python train.py --num_hidden_layers=21 --hidden_size=256 --num_attention_heads=4 --num_key_value_heads=4 --head_dim=64 --intermediate_size=768 --vocab_size=612 --hidden_act="squared_relu" --norm="layernorm" --norm_place="pre" --norm_eps=1e-05 --positions="learned+rope" --rope_theta=3180.0 --rope_fraction=0.75 --qk_norm=false --attn_scale=0.125 --bias="all" --tie_word_embeddings=true --parallel_block=false --init="trunc" --init_std_qkv=0.0312 --init_std_o=0.0048 --init_std_up=0.0312 --init_std_down=0.0048 --init_out_by_depth=true --optimizer="muon" --learning_rate=0.00762 --beta1=0.9 --weight_decay=0.05 --lr_head=0.00445 --max_grad_norm=2.0 --warmup_steps=200 --schedule="cos" --final_lr_fraction=0.0 --batch_tokens=[16384, 32768, 65536, 131072] --max_seq_len=512 --doc_mask=true --train_tokens=220100000 --max_steps=3716 --dataset="wikipedia_en"
MLP neurons of a small language model. Each row is named by its layer, matrix (up: input weights) and neuron, and shows model dimensions 0-255. Each number is 128 + 32 x the weight over its row's rms, rounded and kept within 0 to 255. Numbers have three digits each.
After each neuron's rows, "fires in" lists the words (lower case) most often at its 100 highest values on Wikipedia text that the model never trained on. A number after a token or word is its count.

L9.up667:173119128127170134121167142090082123126107173169148158106075122156155092143174127126139139205130143070101129116164145172091146084162132162077097114074105090136094150064122085096127086210114136133116118139123086092031150112145119073195116149094120144134178094089160119169086119067122058149176128154150122156133139154175113117124115111074128152103163166154121059127155120184134145121131128147095137139138132116143125126156161160139091067088089121112148106128149132147182145156191098173144132103111147193154091147104138124198098194163081194136092159133098111126136135112143124116164109108144136086084144152097163126123069122147121152106120207100184148091133086116089127162201109104128101103173105141109156180139122102111121091094147096075160100065120155123172085179093148
fires in: "after" 30, "during" 17, "by" 10, "before" 7, "through" 6

L14.up693:105099135112083115111129140120146204131134172160188094178123123125118080062123153138084084098155125164156163158184139085118087132225158122195139140134139073109083136142135104110143141146090144146115135086123181124082111105113126089126158138108099178119164092143128161103165134101100102031118128113106096093136127143141176119197175147099094176133095125152143132190093164163140102123091101145109093139097126089135089116121172093123102092128167162153194193148105105049164149114123130115084152112157114148098091187101189141127174116147172083130061124118146143154137143137120178074108174115135127168128092104075177080096111115134102101100122209066116134124127148085168154107105164097126150082167142115128131100156190108157079103118083135117076190156101185111135122156129120
fires in: "who" 27, "the" 19, "first" 15, "appointed" 5, "and" 4

L10.up740:102143157103188168148155125158124114161115134149086111150137144125068075158125161122171081163117129103096142160128143117071185115073140101129111126103151129125099111128133053157121095120149088099122168168141134145132140134149117136116100133083056138096163110146077132172117131199173178156138101104118134118150173102167144166126164102118115141122097074152096121107100115104113060074118138119114167151208091147156155143079132087123100170019129139142048088153155167077047160115104124156109140129082111134114125133103104167151080189129129148125108166133142151150119152149213113161112091151143141153168169086104149138120161163116128159100071132168113158148080157136143156064155162123133080186114164183044106114106095130132130142089093114069127144088189176107160186138108165
fires in: "an" 28, "another" 11, "became" 6, "any" 4, "become" 4

L3.up68:144081163066168090150081170200149129139114184178098106179120127121162148120128151198143138165106101169168084094083149161096137099147112108099103115161175170108109138109150125109187140117130125082099104106099103139098112124109094209174109120100174139207116124150198099110193160101115178153138116108114113131185153108219145137127148121105121064181106091160151205103104111167167162087077116080098159120187105135107198121124164102124140144110131094137119122192140116098124159104138145145146121207149133098113090100083115100116101155113118116153167102134155095123102185121206152159136133131175128110069111077141145066132092100131121120027103101116126144144151099131128124122121121117136080077088163089080111109129140100092099143098100123149113146132135103133122174105150070
fires in: "at" 24, "city" 12, "ground" 11, "atlantic" 6, "champion" 4, "championships" 4

L10.up32:129165191149112116151079134186142187110091165135119100109037104108135062155130138143130114147169160129134132144141132129051169145122133170159164102158198101152169156083136125100171115120097086139161057092125119136130123143148164137126106069111131166124127111154116119027175107119137090132107144062187118139120131200095115129141129143085112134092052183164191138185082137135106095115080062130097121133124125135098077117114162104116156207136147187068120124102175140140149115111098123160157123152083106162117124127151114141143122115175161152102125115139175204101139157123072126091150156054133143155110193149085109159099079112188172105165133115161145118111086131091146106132101175139121061147106142114094142095105150131106115060151083131124148121098173137172152116102100164
fires in: "released" 20, "release" 8, "where" 8, "directed" 7, "director" 7, "studied" 4

L10.up561:144070146129064108116136104104066120137132138146105139146151155125138121147136109152134108081097118145136153119128088136157097125139120125143111120160143141130100181149223098084070142160170069117116122149136121094099129096140131109164104142161162199138148112105158115111149071126087123180113167105087157097145151118079150181094119121108163127091126139105137148143147154179113132062108139112081049152137123102121111108103164126113226092139137148190128164121155126075139081103174181117131098138116102121086165117099098142147057140086134095155075198161141140138105190158161142110092163134173114169121120180116147088092154165174170137200054118159129167133173091152127143144110165162143155129141112045106104143100177131072122190113073053119115160085103194194136139127161085
fires in: "art" 15, "artist" 12, "returned" 8, "retired" 7, "artists" 5, "retirement" 5

L10.up247:114142151145121086090098145138116090136123167139142176160146131148152204090139156110094120074103178140151173116138097137128073115214200137062096096103144109141136093159142128184109134088070084113123156079100127203114129116111122143138092109172144078067192122135126144112057172052138109132135138138086110142142149148066091117101109101105032138113131154171098114067167129090144149113103133105077125149163129135120125129160135150064144174161145145083109161136069148099131147122173119212116129152166174168156174157119148115132151167120145098160119107203114141132174145123139151105106176081106160113106147089111141070098086157109086113122148186143152141124087117071125161139166145081105152099125126105180112106126098125125106145116113094106139165172151038195142154148076133
fires in: "of" 52, "after" 26, "during" 13, "to" 4

L4.up715:112121220164132149122089143171083118066186124108201140128128081114071111113167064132134089096162159099094166158088123087111140128191113129092108166125130144105140098084160173125165100130157139115092125183092118147138110111110120078112155065092155157108158140163131141131065149146088145095150097128125071191085106095091040110082167174087104076132126145154160119172139164183090098130154124146093099159138114087092123093153140123056166167110164186151122183153172104167131175170162169162039137121115124072134079149082149093144066151108122104154137146111138107146125126127100137194152164126152146126137151092149141156119131145130111093138107167071158143132144166119127143117156128126091136144180119120098054209134164137175046128120133159106111132163125132122129138107106107
fires in: "played" 26, "player" 20, "play" 10, "playing" 6, "team" 6

L5.up258:181077149088154086199101122152072127153124152152103110132120096152154163118135104125176121170114122099068122097065067152132133158120144163138100126144094167155146137116116098143158106100106102146168122178180141088146132199126082108101114088150168065194145123126087180185148170080116077102123094086156075153110129129184189116096156127148089153143083092065124136198152163147105048098116123211165123203145133155113133173148069121139075151098181092145113122156113147129138085149119197077141110158148153202159136138095123080128110107129138123163147124116124122088134136123104159145144173128189119114178132139090068111072171154129107077112104094087153150097141119065133120092143128084117125091131124104090149054170103155166094126161134159144120109113124130098149167129109134
fires in: "known" 28, "some" 20, "many" 14, "entire" 5, "despite" 4

L12.up524:169075130146147112124151173159090169133113151118105106100131097137147161102121100147171141070123090093145081187135148097145136148151119131130154095147091088086157075150154108098104134151112123074093067093161161049119129090141066083107174121081107208105138150161178112116119131158074081086093199071092142145129137177164156079120163141184081146103162085077129188104151188136165163132071174134161167105200166119187118106066152098138081172187093156129143164119173162108185140117144121137125203115193142124130071120105137162106158148153116113128097117126141146123115104078155088098162146110154118110151135142097102154125125117110141066102140139124115176082122148108137138124126102105110129150174144118143125121077104100166112140082092161117144151113072217096121131161133184
fires in: "first" 46, "third" 11, "last" 7

L14.up237:059136128132150163145096067141099119173105127163124144096146152116145076128076144095103164110152135181121129119081154154119129172113112134106138141139115115091078172140119102162174136148052116116133109120059140160092119129071077164179157115053080074144120105202095072088135086144167111061116094153143118102115145132095134149117118122130130122143224170179170114121107197154102126131145138111153107132103119156089110142167141095097110171163121125152143200146077176134099179199099163154116128152090114144142182062112136165143130170123157114102132155138147104149085105099127098151168099158089123126129162119104147150067136136179131068055160100127126142172098120110124115162122152144139193100048149157148168147140160097043193078089130103123101086174121160133084130119131134
fires in: "germany" 14, "family" 12, "german" 11, "egypt" 7, "egyptian" 4, "in" 4

L13.up167:116078105135112100134101153159177083117108159099146168182168146117116111162115135119085075146131091157141095094112149189098067154135187123103150173139141135141126153058178122154089115102156072119128170105155137130144105091084124105113179096093178126113083121153150118089158113143105111167140117130103082124170141153182147131182097132095112155080147112189109148117140184163146083125141051102166121134181159157061098130139116125125122084120064123139054121103168131117145140105097127158129111177186138101104129103102178091091124084107111064128104157126120073178130097117077173172144146149119138092122163120122122171145158190208115149149148182149161119184159094088192074131200079136088131117155120094112138111188066095177083125177144105106094112136142138130204115098134142
fires in: "to" 29, "of" 25, "as" 17, "from" 12

L7.up349:083155164150130084154130122124102066117109136164157069132123162178121176095141124135175107148166106160111093128096143103120125117078136121114150136167074106148155105152065112145058068119189114097161178160113131123157148150132172151151132119133159131075117132139159106067176061157122130103176133129127132132152174116135142189143144156171104146164118105089096127144104130178114114100091170195115086141119151090134108148176087155057129116112210066165125164147118145099129110140086122144149126030212133172131142123166098118144105138112103140114131133177177125090134128137118122099109138119136118074120135150153133134058127199077136172094157100128132154127101157109188097082145073133126149091127179145056069057162078116097108126130085166151182112172131204121118130134160066
fires in: "some" 19, "these" 19, "many" 15, "two" 7, "are" 4, "million" 4

L7.up625:103168166134148107160089131125118192148107070148114202124063092063190107124147188143094071088163090123129143157139114140084207167079103142128083076103113138080122177116152089138150180129182058113147067183162134070103118147084137033168144139082162098151160094157131100157096155069168123104173114164108106105125191108168104152093144135123113132087114135165070089093120122108157125142096118147155118099165151139115072107156158154136140105200142117094179086116131085168146135096100129107119154076127141157118070141115116125116133140154097182094128152150125146106087163162105083189158102101110116156178118177129084180137099158115140130087107145138105112152175182098145137112150117111089113158215167105129140128143147105145157130090131151122181154124138120136138069143097153
fires in: "in" 24, "for" 18, "to" 13, "on" 7, "least" 7, "also" 5

L12.up742:195124170165138154116174100104088111125126098116133172158114134179097200172127131158164080133147136130156158108138106083156175126124087117146155138170096123114117183101178114129143143127179144098131020111159120132135127125128113114140130112105128153142121160174093109067191090092154146086124126097162135107137111170112136184119105085161122157148156165139158103112077066130065187026147107135150083111156199153100078107147103106115131116153112120094147168106140152151200084191202167173124121087115085153130126098086161090109137091106140124136150167157168171112081120052108171160151110056153079138168054111113158133166160093120099129188142177121173060148143102149116108122103134101167167102107131126088077133129140113102138105102128114127151154132153121100132064107107139
fires in: "in" 58

L7.up734:087103170130123127078135119135144169144144133112148112188119072167124121123089155107129100149177118178098119099191131107196098128205185178126149170106178136114096098111108109093127082124085134120159172162107097112095089108126141164167139131101070094083041158092161163153178134109072094110094112160115095128109168133134181137040161114122184138138167086095212116131123114112156141186117108135141095113088138122124134107175125161109129080133104096093133160162113155102150165129125174109143093141153180125088152121118152087130084122072110125140143183136148123138109172062129128124178155121106150137167178142122110157117101133150100088080125111140172119136110157150097164186103096095222138122144119072058212147141086099110066140092138087111107112115158193186121134133153110
fires in: "south" 29, "north" 27, "east" 10, "northern" 8

L10.up430:089080095146068125184126109118069069081115113196111151131128194163159096152166168109133102065109103143188109091144167096133172100116089097135158124124137074151180132167147140193134115095142138126111101088112116135103088122119062109145110144116145174094097119172083094131154103151157181112154083141106152159079183142170181159124118172139093121110146155187135170110130093148136175069157162177093153167119160135069204090122063136151158127092113166174062087087142117099083104140125167152110112095136163130129124168125104166188133113141167126032131156091146146096172118094100125083170144105162147145160185111143134122124125155128092093113156090104131128162097066128085119116116101152137087191092153138087153090081116122132190157105143099168125109100142130095143165158125157
fires in: "a" 76, "an" 7, "addition" 4

L12.up414:067092119120139095147149170116156123113125115150103107194158144079160120156048107161124071079168096067153164140158170168134118148157104121142153177063161144185139092118133121137177125124144145126144095132137156138118147150107101104136137160130142075146165149115145124134106126088128126149165106115144148097112137146135096184080140091073125182136107066116068138112092131167167183097135157191089140175118143132105082083086146153115152133177082061173129082169112107146140134138151137118155143159156087073151089210068167115158110142151122174133164172164117126068147114138112116117133192153167169090157045126191107115119103157128186114110125134121096147163105171129173108093140089110156115091118158098104188122179167056091112098085117115096153132075099208169123091104092140
fires in: "and" 93

L3.up588:104130142202076176130147140127166131136144143132082088140112137111063131166115142151114107167089182138129068122132103116148126113142112104171075147144123153145131101099127120092082144070146163185203147131138165128188114098144177158154088076129118176143101118076131104099141121132130124112110173151124128122156114159134155177124197075101107067140122146143090118150091117129086130107123123072116132129104084133064183124132135122100180106094169158083143156156121112126129086099072120149129180184112186107147121140111160126181111096117069116155124131187123145138087181088118098111114087091089088122128156159101206155115140154152138123177109095189197121141131154119124158147176139175075122107121158123102081166192116096058121111222036090085148125100112162094182167117095142
fires in: "different" 12, "british" 12, "director" 10, "pacific" 10, "directed" 7

L13.up244:141120127121099186151119096149145152132073117134132095109130136138118128089141160110135125072066161178144118112103086096088128175092119090130159122113150183143111132098104137112173103145104077156164146132102193104168079104166112127133122103150115139184106146168132164103077114132137127142164234131209133090125177143112101132078112164125116180116081141160070117180130144139139124174162119154128133192112159112176105101122095148104122139129134132144158187058153164126146091167157117121173128188046119108101189142107095103074098106121096062147090081160089091134124065181173158117162118131155112091149099120099154147072113167188179131150123083159151108087085175050154107156082136087121108173164077103145135097154096113144106130139104104121126142104130211121145099182110173
fires in: "may" 21, "october" 18, "director" 10, "that" 9, "directed" 7, "directly" 4

L6.up552:139158165163159113084108151150098117130146136112136151116118114119211129085140075136111156150112118061143094143120148129163112133137139112102115099158169120149071080132135129152091052123182091167090180132125227145117142115152158173154086069145044106133133095149140165150153138108113158166059102096146090109175159137131091085134135159075077154127139065184166126106133108128125223110093128071176078090088180109083190121168119123073167155134108119135176114128087108156107168119105128112102152133132152151124116099107158129172143101166162123120110121107108075170184117134116112115100056161124145127119092095111114118138192162107132104177109124109176159140181099163137179079130151155095107117176111086105141195154102135134110049073136160193125123136108136121080128148169112
fires in: "of" 77

L5.up114:091112090111251055181118181150149113173117130152170131165214163059157098116174153133136126129096140149103097132157102100136145118099137121114117095130141095123133094204159122132131176121158074102108127121132084098183126086136066095096106191108098148169109131128120066129116152198144184154138106170179122135099117135125153127136098114163141127106137123211125094140109123189116164120090083112124174174148195121091164090117064107137092086136095159111083103152137189112098126146178155116147103174102162152125162153131099170154105095151186150119133131129131135148099120151112098118178129190127116146167157087117171126152144097096099075098110139092079125109072109155066080105124136135188093135119133150100177123110123103090101090129134126129045121124121142043146166126119133
fires in: "an" 37, "a" 30, "another" 9, "any" 4

L17.up377:160120145139099074099104095132099082151124130132127159134104153168202136078186115120151136131135139107138112109102116169103105117223159107082144102115132105166192110182195148130085099089112135104145127123165127159122125141110160147086115169079107093097163125143167183102070126149147149195143089105163110127140140125181130175095042127124095141128141128202099156156153172149147124117106101138094133139082119127173124099092175130155173116155105138118129121105130114152168141145113085192078125118096158158066108147077091106084123138114159130112080198154154190135117088150163137101132149052175077107131139182090083140105121161168133088081130128185140101099141139092112223148155041143093131088127130097110100168172103113176127131149106108122124148112128094115154159200079188
fires in: "to" 45, "of" 18, "before" 12, "after" 5, "and" 5, "about" 4

L5.up174:056172145088105198148149095120147127137139118132152156166080155107148171170143158151111079100096143093183061103108139108139151140162118144152141110117121206109151076141129148148119115113098105120125137174184149129120156111125093153139173121078159137114111072128106161153122105153108166088135142160040162153114060136158057068095100102159190137089184132152178164164175137156131093153157117109081116105174133101131163087149145108177177050149129121141098158120105092205146119150138119090110148082087125149122148113152163108139096175086098139123079140115171123119115155127162118136144145115162134098106186121164165131123102122135120129151102113109105149100119154166104115116127072072165130121111116083131084138063080210159069128087095217105186156127210096090105094111132124
fires in: "player" 19, "played" 15, "place" 15, "play" 10, "scoring" 4, "games" 4

L7.up56:070089136113085093103170131097103140142156131140104120147161050114166116144179144128082199101067168093137221154057136114137149176141174108042121123113132116131149084125141130128132111126137114166237149104161093167181142176155086098136136088137103054134145135155116119135141134052138115155149124127108126094125111053155108056141159114078148087139157133059109168100104130114188087109171161122121139142148207143123103184122109092078104099189197169140136098177151168094128142102128087178126197140118144130153142097141126143149133133172178127110182154128108130121099159146126144139118134140148148111102089111117083151165109138142161152157112207128080082159137122116120141113129107118154104119135093167117149093135152143167107096105114106125064113040093091114141134130107127
fires in: "between" 23, "at" 12, "the" 12, "meet" 5, "meanwhile" 4, "they" 4

L7.up148:090189133126136124116125127122104213112119080151189149092134108087151166148110149097103129177204122106097165134161115106163071085166125144095144137097166141049076142107105108146126143109164149147100157142104077127103179162131115240105151159178150141159068107140147121130075088099124139106095125132096123058084171103164105112114126151083121100111092097145203101127154114141153124152102135181127153078139098153102081135135146149111120133134132089100103159159076124109167122098167054126127097154099097102112128134205155097119063151115120115159154132104160169145095143084142090138122118145165139150143056096146151169120082114135150138099123111096093075154134151110045120163170140110118081147150163118095081142118168114131151124076151182180149161151125231158168122087135157
fires in: "south" 16, "northern" 13, "southern" 9, "district" 6, "netherlands" 4, "fresh" 4

L3.up419:119212115101161127215109141104092117134193078128151110139172114127228111117171136082113112144149088121099115190168084090156068114100133164134135053110125099123110124202139083146159125145170136184096126148111108159104140160147126124142104149115107164131127116176104080133109087134147088120086160140106103129101157141145165118149046131104135109180130091145094121150141115181060092139135061114160168115150112122153137106131087158173129140073164140133060145133132202118131068144136146147176094169105075184074112153125138152176124160167121138147102119064063183112148153129155144114186123107223159176106138113072153096109143148150124111114098125177064079160140115120157138116127146130112141097102104149144093154102111118152118084103109118175098179160133088133141076139095107
fires in: "a" 36, "born" 15, "an" 12, "football" 11, "footballer" 4, "medal" 4

L3.up736:080105172124069143093115106088102134051129159153070154185112173118143187126110125095124116112119186119072161144125085163150153149192147085102092146167109146132084149146126099152155151156117180129107095132099201121068161133101174106139120135116136132144114143087085115119139140161072215095104132123122121121155110171153132130103071078079119100121180108094177151143139171101073119115114080138130077156137186126161139104194178108137110123076094128186133172091173155086097090143084148098128139129204102146131107099134105132108110127129105131110127158098155086124155160085145173132138125101145140118090177208140128125096111144120093132083178064094123078108173140129094146161180128108131194146110083131174159126102083150168204155138092109173096086070143141115155189156150139
fires in: "council" 14, "much" 13, "level" 9, "levels" 6, "fulvia" 6, "muhammad" 4

L4.up252:113138143116136169148145108083118141085163116127129160165203102095162174127130111153127122167137156127154113090092105050170194170121127140118120111177112152128149145157148100147132156098143124113129150137096124105107136121153119142099177115147164150143098166094137064129148147149095169079123119116149094152126156139160093147133128114124129130134092070066158103134098143115133099061081071075191094050133093162088122140174092056210171105136094140122139190123134152093147118101085101102143126151135090157146135108151098076095162130118161119075115148096116105125120121088178120114099145186123173149138120109071108118112151188185132158093071154059153203119096095131118126142149189122137099131124117109081191081122125143142112173179044153072209155204112137167168113108142183
fires in: "the" 62, "blue" 11, "one" 5, "ivory" 4

L3.up676:144160167137132118117161126127123135122117113220111169140124161118056174130119128136160140081165085125140160160159132124111156135163111122123185120181111165153130140134136112082142155156103150047116168152175143067136133139172133103151166127086185196067152101121137128139184147161070150103127125097116112146120149100199130111098110088151159096126157089094139115076156173110102123142103127129125079154151149179130162174164152152142137087101120198127111161166086084071083116128123084063105171115174156112110044138144138124148130068065140138124117148097124071101051145131144140139129171120153156114140169115080136166159121151061119077088133120107149093113111160101143128132103183081131111129121086108071107049169096124152128102098079142120097217153126131167088111199131074
fires in: "the" 60, "council" 8, "their" 6

L5.up345:119117108157123156100087107110144085053143113129094120171133119129141142167066160169105115164132073082128098115101150081135159102098136170120072098113139131153113126182115085123130108136125136155156117101216205084060087147168110155144099108123147164057184142134123107100111156121136122139088131146106109116186122178116113138142109124130141093227174165140103145109166147099098079163138115118078122163049159130123125142116169106099080080136116126125186176144064111189153159140111144153152178131137099106141107101096133180148111149160174127151102100123138207141165127114130094152065188161089138176179133124101121111151121107204140087096111133129110148123125138088134148145176167101133137085063170106103203058116084077104136115151138174144140103108128153134069187170104114
fires in: "very" 19, "those" 12, "lived" 7, "role" 6, "throw" 5, "used" 5

L9.up54:107136099156186116142143183147145155107099168148149125202127081116071132119116085118112136074077160070104145112109134133129098173189106153154049155184158150096129098090128111143168162028114084147132116167136166168082141105150159054157126120144091115138094151131151112095053109094173089123149181134150082136158095145149083092112114088178150174112140126111139138060176139159153159141092121097157135189113163121151118113143139111101132093156140114106145128166118175117135160123161155088126104103128140155216141064165129117160132122198130133116111128162148143110127145111168051137099126166124123145151037156187134088087146094144163081169128125175124110132163161135094150124123124174101112102117179145085157128151152114090094117117122078160168174128162100184107062141124058
fires in: "and" 98

L4.up251:116127139121150145213144086135133108140128130146161165159167118152138142136172117204148132074112166092100163111132127097057201143105167131146089171180170164126120126142174143101093113164104155164109124112081171093080158184104113157133127136138132118170119163141155071152115116125141108158100157155105132152087100161105098148081102145159131150109163193081171171070133163155152110124141096134205088115107118074147073131114127104088132124149176170109117135126143155096113129122112081128094143100102053118137090088151129125126185088117109151087117106106103148118187066186164053113109156084084095150078121123111082122075102129126080114098155144150171160123173091127096123096063119141106089118117174171099143178158077134097128214152177105122175105103126172101149063159181162
fires in: "and" 21, "society" 10, "members" 9, "senior" 7, "soviet" 5, "serious" 4

L13.up454:095123165111157155166158171140138106109111090119154201103170119169126124133129112146109068142160177145124122065109145072109115168074134186123167160144109090110169169126145173107080143100122132122069114085066101095136112135119075105144087101062122097109124151106145086147169112196128148110115145090130108160216133168108077164067106123134121094092173160201155141115077135100116115152128142106146122161178148149107108166185139106079126090147092142116122060184102066140143126181118119078119092158138119136111198093085143100110151119149111133131159206115162070148141225085154143151195105127134133138098089100076084121111130132121129105108126120157166128106143145121139106125135198108131100133105145106179148141081103059143145175136160133182138138166137073089158146075106162
fires in: "in" 81

L12.up76:149146145114081097125178133154144169163105158163128146124123168162112173170090097078141152125100116143162130145167132093166105153156164076131106172114105113136122098115112167108172141055192138161122190152205168083116117039148090139124120158137076113110150145122118117064125097107131110134013092130122110066147103157127117147111173131091114110075114138182165120153155076118090134161084148163109089195141166080126134105087129163080225100110128106179136122155102106180056148143162193136099159161080096187139099172148133099146159162070190146115144140081128092141151168136125092160112109156150144112160059115162134097159137126156091124155091128099124146078124103140131147083133144090147146106175111157136159137139122109141107082127074134133140078168127060127126122078136127
fires in: "of" 17, "prince" 7, "siege" 7, "general" 7, "chief" 7, "bishop" 5

L4.up170:126086078154188088172111160145116101097105143146130142125142119154140116166094110111092100118125148068115104141129112131138123087121106162157139197116112087130137145152083089175112121069114085147216089126089099131094156125131104124106131117106173111168141103092071114080166104141154162144182064134108172127106093100125167089125096159145147092148107132168150121169164084150197082077121155161143119124125126139119102082132112115132112117120105132112144154171102062101067125132121144093153151156127154151073180140114198165148169107127178126164093176173126084109093149189197075126124117158115079122144164105100180151084082085148113150181101162113049113166125153121132108172141190145103076136116084111106168075123114060157101175182146102130168181126129139104131134177080216
fires in: "where" 42, "wrote" 13, "sold" 12, "went" 8, "performed" 5, "performing" 4

L5.up30:077120116095167102181131132085089097123087134191138136144090148203073170137110117069116080119113170146138157084146133085158098164116126085146124131177127104169084110152074190081147099198141155176122189102182160163088111154155164135076085097166128111156075110162099142127139138119138093145139154141133128141084095157122073137157098144084168098052153141090192105178166098179117099109136101131105077188100139109135198119126109165133160076115133135140183141144140142118141161075123105147118142089090097186197149098133125115117119169090178116098160090073079137158083144088160100172091201141132123129090075145132150137141148064106127140087195167168130108167112151129093088110148142103122135156169162133141104085136116129135069143106179071096138142142127133139136090118115117
fires in: "and" 17, "president" 14, "led" 13, "medal" 11, "retired" 8, "joined" 6

L12.up454:135126184116083124122121130135101108169181091127113165170164119125137048087063127153096121103173175136138164125129132175130126187158040143173119093094152093092121129082127117178120130190190126179146114195109165101079102124158173015200134190132129133105088132096139086165085173121104057063191131108137083098158162121130094144102106120120120132143147135129089174086126179132127136134129121138111103075136112160176113123163162100119145100154162140139150170104122074067189082080116112138110082161118179148178170108128151108171114121149111168133133129158119151090185090107108107100136183099103107104156127127081112193134105127106138109174102153122138127136192125175079092156120161151138113138122105108120102105146117072114105158143082154111127180113104098120165081158128095
fires in: "for" 23, "in" 12, "several" 12, "total" 8

L12.up169:078156140167095101124116120131114063156173170123104070114102103125113139094164166094092061084133124098132138014165101170155099108101138140117157149131127075168105059158111133137128178192139150158084134140134094099134158089091084150169101111143141119135147194202189149077111099156070082186128167133137140101096091128115154071087154110130151134120105119131149094137076167112149153163174126104136150142150106179125136115123146131174167168148103106180120134102142123076156115153141162205162057153135131179140130130049122114129125124128151108122095110121125138087189150171172107103112163151140118185090087172163093222119096090148088084110097141131087130166131137136145101173121126124115101136126134095134188147165115140096141131146073113133159109157131121056151091071177151
fires in: "medal" 21, "total" 10, "human" 9, "bronze" 6, "in" 5

L6.up290:121152125148089109193079100119116157147136140167178167114149161105124136120131188191134090119090107138074101114114169155156114120107084108128058125119093043181090159132161137163132150114142101089091108187154101032136217097132115147135136136164180129130204121148175172150100157127114161089179172103117072127162175116112089136144065121092121110111144147184107070132131150115132109108094160142155129124122113119129099093142150095121149120135168140160105102201126126112135107108193144105120150117129139160156126171122083142132084104087110141132060068126115087105085126198149081103076086171189152143184166112130186127102145055115149092130137093131140138125111120143115118151211160111073132126138043132154138118148096108121146133116115151160081143164169143144065133085171114
fires in: "returned" 17, "recognized" 9, "important" 8, "continued" 6, "retired" 6, "democratic" 6

L10.up131:085159121132201111135134108122192144175177188187134095126126114139118101139141142129082059139177098120129156110140073087085056103199166134118099158113100081104101155136124119196110099099105148139183045122129111139127181140141147166090124151125075104101135101158111098121169193115137114135101113144129117081083172138160083123120131072106144167127141093139082107119172162136094096038183203103127115174117088136089152075131126106132135119154107120083101122165112152085172136172128117158140131120152143150081120095161149128141128174105100120121104198139128079128115094142154136132137140131149086170172128141129157161149091152198103174081136145112092128088144116147075097129079164129121165145209100131091156145131079071173127148126100062182119198164102169123162130129147078
fires in: "where" 25, "known" 17, "the" 15, "named" 14, "wrote" 13

L13.up747:104091068049115097149128162127145110162139176158158125108123154136143136184152121155147054108136102103114151188140106112147056168166063101123109119131169086083152089137181126125157091059134148107124142157087182083121139164135050159111135149145168125209122137182142141096062144068128119109094118157122144129135099148144120163135142110114100131103080079117117158108106109094119160121095135123050178191097121155161126173120165146130096124113067148177124172127179104139166156140133139134179122157161105173123077157072111147146147090141137140175118181132112097044100171163169130134142112159132125120128052160114128064152062059116095139072168117165067161095157137152089184174136134155126132110133124164128086090163136091132115142119145081115131148158137152098156174118156093
fires in: "and" 71, "war" 5, "atlantic" 5, "at" 4

L9.up386:153145081113119118171171081140145075057160103166129181138114131102139111128155096065121212138138151134170126100089160159074150092183123142125101166065124091178127149158132130091169141121084114144130143123143136081116146127153160097133110140146176105145108185091078108086119073138136133120160085117083085146128147144165144112116178150097158116094170131130154158145159170168129153151052063156155087179156091140141097069110185139109146144089081133184075122138083168086106153156190082102097061146114127096127168180108180150195093057093107141105090177146118120150133145165109141114178109098076127076132136166109090085141143174174156128102106125162134133137150101080132139089145139127080097110114121138163112099081123158173082171131170062127168103152110115135149121100187158
fires in: "of" 39, "was" 7, "from" 6, "is" 6, "held" 4, "meanwhile" 4

L17.up607:171142172111082108149133139081067153155174065111131096131064080103084134067104099153140191095154138138143161108070159121124156084152148146097089120140150112196146129113132147136168102107113094150185154118137093133176178152089095108160145140106123134104166178115121105165166084136081139170127159079137096153112212114081137093108131058121172112115188091113097145052187159138138129114139103134165136150114197089115143113142108134073127130121147093142182106148121122153180082123125133085111113160096109127129099083211132125152098093130150172066089132114157156132084160163145125122119130080096128113161108101095096109150173164180160124108096156164098093086185209089110123085160141134136159140140124156096117094184162098117071124128068138105108141098071193093178122141131142
fires in: "the" 61, "there" 10, "then" 10, "they" 6, "library" 4

L5.up745:128129178131137087112145079131140126154190091103101130118097124181168157153135152160154152219144124080124128158067121103206128133144101158106128144159163123119158104161128100186161088106057073112147181144140200124142164183076141149108128129104098066107091116107110140104135112122147098059110101175130196124219191138163145146149127110143086135102059104101111152102065083122135158130132147104122098160160087115166077198097114115086144169123101076169151160132107154170129166168113102177105149125104077128114100177154116152083090080120147128124120117139159201090120064152160164102157095164147094129174106183108146092091175126097131186117122125097152143143087124113105096124150159166115176104051141115063094129120095126133152130124134133139085150077094152113122132128108109
fires in: "they" 42, "those" 12, "some" 9, "two" 8, "you" 8, "these" 6

L16.up202:114087107102145089135114161072182063189164121172104132122126162217138145096109100037148103148107136112114059089087154166110155186196138161195115090152190074129103140107146144132139130094147108156202085152188173158108100106166094106171098142091152149158140121114071144138117160129155114138085154136047096159130113133195116134107098151139117145161163125101110159126128149129188160132201121107107141102146142129150041129068136110050083098187115094119146129164041139133129107109175120100129145117184098129094109118174180079115135098179097145143108120137150125094167140148118100149106121146105111185148087107127144129137137141147112151094081104130075127168113108091135196095122101131119109144159132142071129130134092122112084101141140154098131118135191150154101174144126162
fires in: "and" 73, "with" 9, "their" 8, "a" 4, "its" 4

L5.up296:141190128155150151196149119117148084116119091108112128152126107090130075092154186122140131069077145077143145092136133145112135140158151165098090113114104114115044097197169175166085134150160172126145162104100141188073157131170108161093130141124114122085130145130056111127194124128102101125139141132201097140149119145155141162131133147095143162065100079154138145118157139134174147148124141082132156091107107143092189123135113165154114204080124108092153117123094140138112142081148162181156103146117105139160133148101171085140140170113094064125178097102129113068117162077133128126155154072123149066040133058159172097119137131055090118087155076079175184105117172102119106158141121130139176107118138126155140151159150176141119132101139108149143167204068159119149054162100150
fires in: "history" 18, "population" 12, "performance" 8, "pts" 5, "career" 5, "pop" 4